config.yaml
head_dim: 128
intermediate_size: 2560
vocab_size: 32000
positions: "rope"
learning_rate: 0.00978
beta1: 0.93
max_steps: 8883
MLP neurons of a small language model. Each row is named by its layer, matrix (up: input weights; down: output weights) and neuron, and shows model dimensions 144-239. Each number is 500 + 50 x the weight over its row's rms, rounded and kept within 0 to 999. Numbers have three digits each.
After each neuron's rows, "fires in" lists the words (lower case) most often at its 100 highest values on Wikipedia text that the model never trained on.

L3.up2454:584523507477506593436589542479401477395537489495505380526537480500594464538460468536530440543493542454526587512460452548597394475488505452542523525499480512504540449548412423542544551472450536491494515452537486505438547473540501505619452414494507543454516505501515503519521511515546498477
L3.down2454:580426530426539448497462435469468449595521452447499502478571543395490470469578496478527512497469519481399470491583472515561494406517438544468559513498500489513459516473536514407519487416462421421562479598499499537497538424511465450554465468573547430482451495377407584514532520542434482426
fires in: "the", "a", "were", "from", "was"

L3.up2214:463560449434581518483547482554437509580427487485470554611549522529532485505483509485441510571466500496493525413574548495414571482511462507503491564438498513563484513532497509553399466521611571476436377583577572500460517461476541524591583548475466579488555497500505465516450370491530497550
L3.down2214:385447464505449535558464555516481507409548525509444489582521555634546495481473533522456556479527495415551382552480488495509609502450459466429442476473445428424437476494432532478486466463497462495512464484505475463567397538514554519562487486546498514539622515466542479510609515521522510405
fires in: "a", "an", "up", "of", "named"

L3.up774:606452559427451483492542515504461395421509502532513419585536616439413456424489528478487613477454539477515452435546458521404518442500561537527454429549514535474570441497517494506478501461487438524389475496534439448478513466402528489562598508557475550520497602487449532505493452406532576478
L3.down774:461473493562489525519454554505532504497418556451482527527515469576487440534472503481497542452528531381549538498429564547542424550546490551415517455516472535601419522497504536505472437456456477372566454484569470466456618545526473474482498499500496511535440504571505398558460530451557504506
fires in: "of"

L3.up868:524554423529529580419601538562500525550515442448505395573552489489504530574517469539408486515404414489490503440475528464433584524527649411487455591477469481490474498531507510506540465579618492633574505622400555563494495436483424422450525525450489495489438526558453486558494488454474536545
L3.down868:554509442555500537473508597501595473508507479526522505593589473517478559482487535435539546462457483448523498484465481519496498467405549414488511531463526563573443515499495561494496516495611512535450610547454457500438491506564458559527464528476460490444544512487454437567586551428552612494
fires in: "as"

L3.up1212:577482565478578576501545451428386547396505484433482486536539395547496518486517465434503500537441450512487441618524464441485540463501537451482535525586549512466548506556556561530473526463443459493548513422433487527516497613500480500442597417427596522553495557397482593503482515480478510455
L3.down1212:482493574539416541526513434478494510465614522408444459434434489417456512509477449514462429492487615515518507489510571517497556454556542422446559424383543585530435490589486510405456495493418511508402448476404479510511546523486563498489548491388540406432556521554548533455541530528511496558
fires in: "the"

L3.up65:474475345472465483456551472474558553421438523445599432496477518510518458514451517528444463565525506493554519425453481508529455494446523491527543495526479473477553568505477499471521472546501574476476456425449505546434553508541500515524586525528392521545467512467591608458519488550476528539
L3.down65:610556591498430550482514571491526486537428499521486491570479477443566487553536590491535513415541470487447480416525512514556482425518485519562485519463470496615607606557570480573477549527534458475487483452433456499515560552498445527472503523477417564518500548471397459534409468519524519554
fires in: "a", "as", "part", "an"

L3.up1434:512413486518525590432449486543507542538469522547502468483524444413528582576537567512410431526420596471578470530467561595553518471577534424548428476570554546431553507549505458469538494482446495556432389531451485510513494419483455493444477634509485454522529577490494538571588582537495466476
L3.down1434:420558534513553523528586502393493420577501488393553459473523634474464517511509517453504462585592509518574361536519436551511446544412452522508544551463564576524473453482528566478514492476500465422510469475498501465554535472575541528477455471493431441486530496453526539483513424511444550506
fires in: "with", "by", "to", "hilal", "over", "for"

L3.up1338:474448555510456562538558500463467439507431486500446593485515516552469534481506485491482497460429482545564489486471433501557502548559396472586463476498565517415419542544511442515530537477544510505614510539558358494495492579523504378583604563496401537538499457503458439383444464473436558501
L3.down1338:470401548407515515474463537519518537524466520484405564527401515549495444515459447495578520614517543486535481501505483553445515553432461447540486478515477470512460523514410418512586423473558417489446529541491547522508511554450486513529531561382464496490569466488438474425570513428468537515
fires in: "had", "having", "have"

L3.up1242:459553560417419482578429438511525456454451509579471419564539497433536465505444539458521487499497507453496473477563445531524494527405480491527428461477492508532554454489542540494462537513456517542570524546439619425546470582457532516393541443489519519559437552419466487530588568621525498485
L3.down1242:545537456554501433447532474522572480494576484518544525478561458511445506534552597529511511487528541492495469533458573504449559439502550531424539516505513497450492502503491593518554415541479527522449523519476343528464519452511529415520504554484375465578615536473593668452482497444514497501
fires in: "in", "on", "was", "also", "statistics"

L3.up55:471514518465515504560455484479476380478541427465397524591638520497501487417454527504552481496514546560523492529496563479494555517555533525506562548518448456506509518502483423403434478478401495502436453478510507566496497491505453364447540415521537445501516493510489446545559482500540555492
L3.down55:578568513431499522467491596498460504510443478528520518419539505450564501443554466545459415521523551459527442545452479484588526475486514561457513513536458500560539463501533585574525487538500487516457538547498496456491393501332557482526480534585605463434591472488452565529401483526466473425
fires in: "a", "first", "next", "an", "any", "following"

L3.up2049:416521499422444517498649450559433517508455444500462393476491529519423491462579461528441623514415473473466455555579475602473479494587507506573500457468526519480539512476512532565442505490464474429522487440438466463536493496543491543513472482551378499592423528478585572549526459506605477572
L3.down2049:389412523392540469469552478474479526519463540462501521563479541590435410515466392463560512454498471521521483497479562549520481467503510505511436487528461542544617439454536498548470525595568441505461434526470523541564509570578535496455474512548471475426523550471493519415467525477579577571
fires in: "was", "first", "s", "later", "is", "released"

L3.up1207:444522494555550538489430510541406487513468519422543442505490546589561507492485543448444505542504562486525587499455448537456547487458484490457377442488449494386502512514569499518489407407450532486457484483482560515509581562467517500488500530462439477545419480591538511491577502442560519472
L3.down1207:541469525483473581451466471465472534519468432569584507482582525548549439638518532469447477538509468478620446471502535488506486554491516522509499621442445492522529404512486546539488538547478575529445477593425469505548446525423460526599514504419480546536535493603503452552412476520550565497
fires in: "with", "while", "alongside", "like"

L3.up332:521449492550559417414512443631541557500495525505465488465590422534524425470451497540506443543332483501604497540483458452571581481446472415513491504445408468550512585451466575573443441488551473493436499520451589616490498629596536526425495584565366541544520570556553484580576515495464461541
L3.down332:454472519492528472495570500460408504481555426459515421496482460537565590501496497527465482411628531554433379587509496540414477398543478501510526505511414534564434519542524515479562523476467499424512599493467548517520523557465550611442595498498530468575426450406419477510502530588410466463
fires in: "of", "from", "since", "representatives", "he"

L3.up1597:503348592474587487426379451545511540438567542479406536607567520458451455483503426516559465519437507551570564440420544401507446571498467490521408494475563546505461500507488492558522451470535499512381511448498524533561503489506541460544584564594480544475512538524482599487430484472506447510
L3.down1597:486530495569523453606539521493546506508493442537514534436551474632544528394501488507429564490475464394508554506574511537571602488500514540530523517552446573571497433518559532415584436470504479409438556508514513536474534579510544433552537586468511537507446476538419544457525520586497451533
fires in: "football", "father", "team", "first", "junior"

L3.up1554:508505468496492522445423459475494532424486481506573498478511556467438534434540554426493600447449475514535404544552516495512441469480477577544475544549561456459574418509578490473534399540453539492433553553456533546441424442414423584553522590518419549533432527483547484521568451513511489518
L3.down1554:431450473577490506559408533537466572512505594453472484480526525359439570525520500446432534509494498510452555486524495498457409559520491523399424461549499469463535483516535490518461584509505551479500541469508457450438430420441507534498541467513479572392432542516560530513448469642567522521
fires in: "season", "team", "half", "club", "game"

L3.up433:500499523452497443587517464468482570472526478473520501538466439491491461450512530502507491531610513467531470382573452559482521530413452475527498406428520458466520541482544413480432547518578525472587420523427601447558517527470453449476484531517480471476496520531501503507440460452558545519
L3.down433:515520456599511437521492477438524502554555529463478501519450464521529472508496425582543390434504518521477519498441394434491482578404493512479364602489475537480510510468513474514423499453655588502503550430543484572468466443514557482490604445539555411441517466511480489536457495472540537564
fires in: "city", "council", "united", "town", "of"

L3.up277:491531482521435523550549613471453604398542509484507512500505627518507516486570466456523538411507521450449444460499501436471469418532479458481541536474534528543554453586555540485563442485506544596521452428592554468477526478407531473524502459588502477541491482555451418542473445502505484471
L3.down277:451467439527484491467560522491470499533504524433536465554457401395521479474463571556470484561404479493552493465421474485508543499505495535528516401520465526441464484471475524514575392546576410446500436571573437498433466529473517455433554502471509552508493470486576527563461580509493483470
fires in: "the", "km", "ms", "a"

L3.up348:418510560516540548612478465453514447486552457432510570463515589484509539451457567529544548521510480452468599442464457580537394495534510522473516457519545509586496532522544496509451499451400515544583584462382528480525546517400391485441484506499453473561502538545452491457447499356450515449
L3.down348:514531439502427547498482482481488392513463396447444658509510475523476521485546467492472483545464537460559577429485473525371650515611550541479549444447555624484620500463501464518520553499538510495526545502463563526483579564537505406504478562481519463468483470490453556551402489517419514442
fires in: "march", "february", "may", "january", "june", "july"

L3.up2034:428557528465524580426511486547553484485560554478481548450447568525548420477472545410553410546506472475532546545500432484446544530490571464534508588361529523539508499438474513462546509474446574418555477586507494540402464523480522526562395585550511458526495473512524464504465490510563501584
L3.down2034:485512481468587602498534528528586479471500509473510488427453501510587552444587492461490497499544502497571540513563399487529491508503447515438553501396426475534529468558536616499481514514511569542500525487528472583505418523547482499574491405466485430495513626533406431560479468552443516455
fires in: "union", "war", "warped", "bhosle"

L3.up1671:549387473519451475570475610454633394466562492508558477496508560547558485521481553491490539499528498478444437449450508563508570390561447554453454505532480441465498421521527542432505443492527483510532470529418482376589477507534462464496461542521406395497558470579494445454533530528512550520
L3.down1671:461503580491459432477528414464576517555516495525444497432530374485511539460454551429498532516526467514494518508566456500532523514429548384511433504533477576515422433514503503533504439479537484487440429493388504481520500452557488511429549463582473518498501500469443553489528610491564506427
fires in: "of", "for", "named", "it", "became"

L3.up2207:437469466492452558516417462483423456518535534466504567550510490457511482470476552556584473513497476485601533593415516504535524500440539591574576523483506482484476520543504524587590522471412452452508469441561489621489440470482524478513513554495485500402465439521490418486498491481566564520
L3.down2207:462482535455547482450610489497483426555413498552551551454571514470577548584524411517535481552477523543561518448527471568517540542485536567605429568527486508455437480535481594492482466468460409439536456415482489440522484543396558555565489552405459474477483548567495400507454465460522542484
fires in: "due", "up", "led", "along", "leads", "leading"

L3.up1700:456518474404504402439474532521565601456514457444510452542448441590499492556451497474506619474468567498417451480439502526492535529542481543522535516545518401646512520352491564493529455483549480531480507542525489487547584489369548544455539498551452664559533471563504499522479522544452594561
L3.down1700:517528501468486505508536567467436588535591489545399489446526530623589582497538504559498499567431534526455451513545573545454535479494622471508496487477499560447454555487515554519510523462560429540567476552494488617441481424532490490569514510530491536516512456524518440551523524427513539376
fires in: "of", "under", "charles", "al"

L3.up1441:468425554468487516549564545479548488484607480416508475496521437546519452459515443464496527508408609583482427515393422518396465497496541488442541518480474526522421488493533489568467467509442383423407428494436606484498510511566424570531527477450468428493407516499575517493594518529491482459
L3.down1441:437509526520446484459527509532511524538464480543473423473488532476512516518475437524502487486475503432580501584606468505527526406544339482482534499526462512451516493490474531451446495488511482532578492463486532576451533521440587502495504472459492437551536545534539520469447521529548559548
fires in: "with", "when", "at"

L3.up993:534376544515587556402558535570530433422488525389476485507598467445514443480469578488520438465494544510568596594455434514511465531535542579570435447460530498392447428615526491511444432514467464486483516564328483485563481492423469465544574595480487483547427506456431519521556479487435492467
L3.down993:474515537586565469478518476438453512464445456541546513505502417502582423478448467478525565552479474447488525515511535535432537483515468508551479551424499528508543560571458450451548433499519463491592461354515412481542597443524527403514493451559559461521513517435556523467468523509481439549
fires in: "that", "such", "which", "as"

L3.up960:488566479502599518481464541421509434466543539498480509390438505561554553492443451524432466467448459503611554485454545467436552520525472474522403495616456530495465471450567596475542389465489569531517453519535509427504599573437466464516622422523391550462496472553520476506541479522482508484
L3.down960:513458663527543516524478464478404446475450439528550473432507562416486441497555530516431484438502518454498483508475490502404478482455566496576523571509558504530518534461457443505445564512518436506490500560496533494485455537464480540512464563514529468478474562469507515538559548505437468516
fires in: "and", "like", "albums", "as", "s", "colours"

L3.up2287:409425501505498545543536448477540561386571507506500529521439635529565574476519570503454525590464512455519455545465473490525478469513521542529476521464470509597556448549570463506457547498567519530391517533459528568547508560546538489506513513541436551508503451535607520568483454425529497442
L3.down2287:440515598524593472504507531536460430545555460423575511539385467546460592493438457416546560480561530517444418445472445458491550547464512428572493494519495497502485522511431565496539445492501592523412515592582494477413467469438550589507434500552484520489550453635436524558573467475472557419
fires in: "until", "since", "to", "later", "shortly", "eventually"

L3.up2414:523535524441437557535440483449441584507377501428505519498498400547412575475446484465624503508509569463545475497462503659518432411457554552391523516496455521465602441478473528480502567487540529522463562498388534519571428520494459478471550527499468506448525429558491432473519437612510471445
L3.down2414:516523518454498528428444455483452526585465528503429450473488465456490534478524481533562474506510516532527462430462449544528545551466514442549487489464459411456538545450527602498512440467553458494484554531639500456507485498484456498542443590533517471474509474556449486470482544472551513449
fires in: "of"

L3.up1844:474495481407429474516516504568522426578575600524478425478558449503507497414403457451508541461550512458504518467401522521570501496576471473503525502597449489531583497619410550493556488440570553453487460467474506448525539474536536538447594462495479497501494434450506558507461559510472606448
L3.down1844:523528533498419590457491500461495533530475471450490513578532525630385520473522499424492426485493555415513520477426499515519558461408434499441502470517461544531520502607451508554467469520494450510528500560475555441395520492497600527400451568404500494561455534620574455591546509514462531535
fires in: "of", "to", "in", "on", "for"

L3.up1754:478526535516453479477505437565477524524452535540465439450569395531432484490527561383540363477624435487454562442435475506462567506544444532477448503504532546482510425482533471475535451414537458376474535489428461523457523550440463500580472501519500534557534538513492559435484448503482515486
L3.down1754:487547506521527478485507656433489441455500502483523556503517473562482597533408588527498431485507491508580500501532522594522468618424517466516489566471503505426541456513608527658521464472452483504487481517444503444466535555349470513450585546462521555448462510471447482382497490606489403477
fires in: "it", "all", "up", "together", "too"

L3.up1331:536437514505441504493545480527468609520520515544510510465539505485494561487531586516499557459480503520495481473467490413433467493531467483411414578526532549495472514547477340529489522412468579507569473494418547490597439566449370478463582638534483465458472561547467380460494551453572516459
L3.down1331:611507400504549512583394543495572520540495426481427504530526560500465447546507460518457442443442472445531432487505491423462435551470546508494486519503466551537517509396497520476537440553406502434553519514570458556496495482517521496484584457501501492488469510543500501503532450355446510460
fires in: "for", "with", "to", "his"

L3.up452:531525497559482475462482493506574543482438542510566520485420472462473486432529541511482515489469584475465519432490469437519515524586648496556467473505478536475436476543521625557483523545477542572452584559565457565555481568345475450530452611528546500459534532573460503521535441426530442449
L3.down452:528504566579446562492592462523399458423496575483555533436469433513539556518449475474476525498610563515449467518499496540467530511461535538501492525546480578501559497501501517467478560385458554473554601352436469516470519469513512542473380583454548432436507561453512491426424536579507470480
fires in: "december", "january", "after", "early", "0"

L3.up715:482384473437530437598440488402475434538558559425553475436584435503470460448495481474469449457484417506566548496485552493524502508529513474539493449554506453520501622517490482520526538449436446595452485596603474511518466490417460480508535454529565456529434473498454524498527453493560471496
L3.down715:511418536532607525527562445525462535597544520480467533570580513531562533579498397429597523462514433448508538392516442503401543586466520438534493575552431506527485493552484433517547489482566478493519580428461497532458438537572510471467629599528512492491468441485550503437492484569585590541
fires in: "name", "details", "above", "title", "below"

L3.up1687:469497511502417507509578520447492407452427416417527501570544444490407559507403577517507488480551590508457463461519489488433491539449615441460442443467544549447495521502371560538499535495462473529470427468551486414594420507429525539526472522534463574558526514482438428486594499428435471476
L3.down1687:541498524464471576554527504551479432557443554543519494467458649600609492464453501495521553547527521463580521484438521563510601518601473533466521531543465377504489467486507463483551523568495507504547502578526460447509537465455440439508519508525526485364590474419452487459396425457467479526
fires in: "december", "of", "after", "had", "november", "september"

L3.up1835:546524552406419602466506465399533535547501476519483463522508504461503483559435579500453486466477567476481481526576363520494527579555535442451456447558423430477538536509495525513494452491457566502518511548524548471493500529444459436490442481516418607515528515557569582516557397581455564507
L3.down1835:472462582468445614541577517526528431509537391508541549541465505426515453582502461558527529471466502460499451501514466555476501520561432503523530561513632525461521498492504455503501533542454549485420487469592560503542513484557503527498449442518411530377507506418434571505510539459504495500
fires in: "one", "part", "ones"

L3.up1798:528468514490466463491532635515561533476513534485468443514550516537545514555354496579493530547585551520464469392512482454487511561537488501509513518600508518414479495569449493480427504501430528471487479523523549493571487510464488518442566482533535570480449426439511393487550486571463410543
L3.down1798:416404515417466523500532474470463458573500527555498424554394546558475424482547437450523480529472442577508483502552470557557421568521467483495574589506430516536462491597466509542576565486467419547469475531500518491470532537530509515488507546565543480483392472417554529448497395409522498493
fires in: "by", "wikiversity"

L3.up2016:497432453539477608491472422432487593437566531514478453572520509544612512586527538555541430546464512523520457548477594461526430484479414459482587480493499394481545494426557571461488547507524435545559491496490511456502483498442504473535463439495527524529476425462493354613521484502586521524
L3.down2016:521502553536455543523513549423493538522475573435480548470501548561515499518535477395540514511554467448495463481494529475531481499507479559486426454513538541524587552474527514543481386448462462486492382545514540486548480577571489455436466513453470440413450459471408441524517511462539527427
fires in: "of", "by"

L3.up84:528485564492499462440433496393524549532404483466455542493458514384509533498536517469541509543463519539469504495480509524420593449448554465413558474608504523439535500440567437528566506483491453570541450467504575468478551408586418482485406528510488410541459482469400433572496536577483451631
L3.down84:436457498431521527580501492560511536504435581513499514459504460465432631404504455531488472460582595482534517511500513502541496499387556487465493454554442576462542425443501505587465508452443456552599459450425454582491521542460487447498455506573490488471593587444484458493417529456471501468
fires in: "to", "for"

L3.up1862:415407551520413358457586474514552446523421509476520409537393535536642487458598450482541549508586511520468533532522561532337452430444503442524458554412535506487418427581452533520484461511571464455535550525453517469497480535474446594513525423472463473478506525502548448541512457495516495553
L3.down1862:541523312512568430495480468543492441508449398550558505534510480679517487459468484437512450508515519589549528578499469515513534534523452539592506525510473508443463493525484439475517523583472464491462535534476553477483461474477517501546503545465453491389513414475483506542462543488425585524
fires in: "in", "at", "on", "within"

L3.up2301:536485507494498471500429529504554490519427574432447483524482536511518530443480498547522462561566453558485534552490446511450460424467483581478559494393547507568502494573501566494389432477404467534463527467438468474583466540498456536554534471545508506494408454553413547534568493406483602446
L3.down2301:497575473424536440508468527486429587433355428572542555518449487473507487519451525478584518521451430506548533488505556495568485632501556514523466559526438434451427580536552514496563484546460553440517512480449441540583466500482434439477534527540485491618495463570488426465448457488516472506
fires in: "that", "following", "out", "like", "same", "of"

L3.up2025:494503545474480472535568492481489394472483454564540699381492440453511463452518511471453612538482486438412525433546482455492385494519550563516506518433467470551476507492565427534500530462513554460481534611494526503453513467523551370427571512452488526503561444510485514563408463411556559522
L3.down2025:492482512429465550450485463482568511485530486566413436537435378502449537539464491487504474458494425488477468419483419503519479482545372487487535419535480578495537502422485459405426527506417453491458459493578514507484524515546486467562420452513509451623566435509483436499507490466413532514
fires in: "one", "each", "every", "a"

L3.up1797:474499443483517563532510488582520581475454495433499536513500502514538466435521448465470516502509463424407474499424529511424440496404485532493552532588540489520510490520443475516426483542532469459422558581524531585492514475518423532508477517504462481425430480475423566477517572443460571537
L3.down1797:536438500499522544470458495491526497586487478380455491511446465457417418519485404495546438505513542519526522469534508554447443535414539461469497442452367587558539485508608425504521571540473400557513470459615488485469519503486559487489532493412585413576525473550494468520479498475504477473
fires in: "after", "before", "until", "but", "to", "only"

L3.up2529:454480498501508560552442499512460483545470457522464581505499572467541499429449437526474490456561578408550442520513479485497499566459533450555544565505497477425480415542521590486437508504381476552448528536464563430496469493474444497532559561441462494536571436505493465452537453556390441498
L3.down2529:488524462445517478479471488446516479570560465429423570504610515553509431539456401465512522499524541487539549576529509524441522547542576466548383511449448534447435483562467444407410601489386468563433492480479572422536442420537488445503508560490611450360481512485514473458560493430560555549
fires in: "due", "how", "after", "led", "following", "in"

L3.up391:503541576572470420478471458542507530444569567485535418460499527502443489607526544505518485498474524470527512519446521538473542528514510431394450526467559413453504534524541450513439451456464505503507403505486619520501550533578595446525532420491502560451491517514596420513561414437558521513
L3.down391:518538516431484560434469594425565534465550465460496508447495537486446546391498474523465554465562451554527557535488555493510468405450555575481514409514543438472531449600514536496529458461442473498489550534541494451498503549571561478526537405609525594529525434486522501494451561632523439430
fires in: "of", "most", "half", "west", "north"

L3.up1187:447492525402499587462503642430644588446578484554536600490477463514587523482481520419426525485442509523439411495524541452444464579411461460503536546493583541499528459451430508442508536467463441547406481521407517611407551380410524527492508491518576459485382539466479488566467495484492491499
L3.down1187:547453567420470549519480450541534489542583544552440560475514516585427351439443387482496468484591520415451499553439485648439477436446548363486457505441507616514493499546449449445516520456498478551565508394505466495436520485585473434501529496478535472456541466482461449514494492499453509510
fires in: "some", "most", "many", "part", "member"

L3.up1021:509553539589468519398442467471583533524551402442434490537533549546480479425608474504386499526386651464479511557540522539463540499514518491489490530535572379464577555456467414459515490468534492496494467447476567481363612528526540525365562461528523482530487522511515550514477524547613539513
L3.down1021:484536495494425595618487551598487555532524496545452467480565457556585572428521476451489509510552484495475515562530525528512493546651452519553465492481539510520504529544541493413584613589520438473528578614482436573529546478478443563540499532549546520428478451417578501554443433475540504546
fires in: "of", "vaakevandring"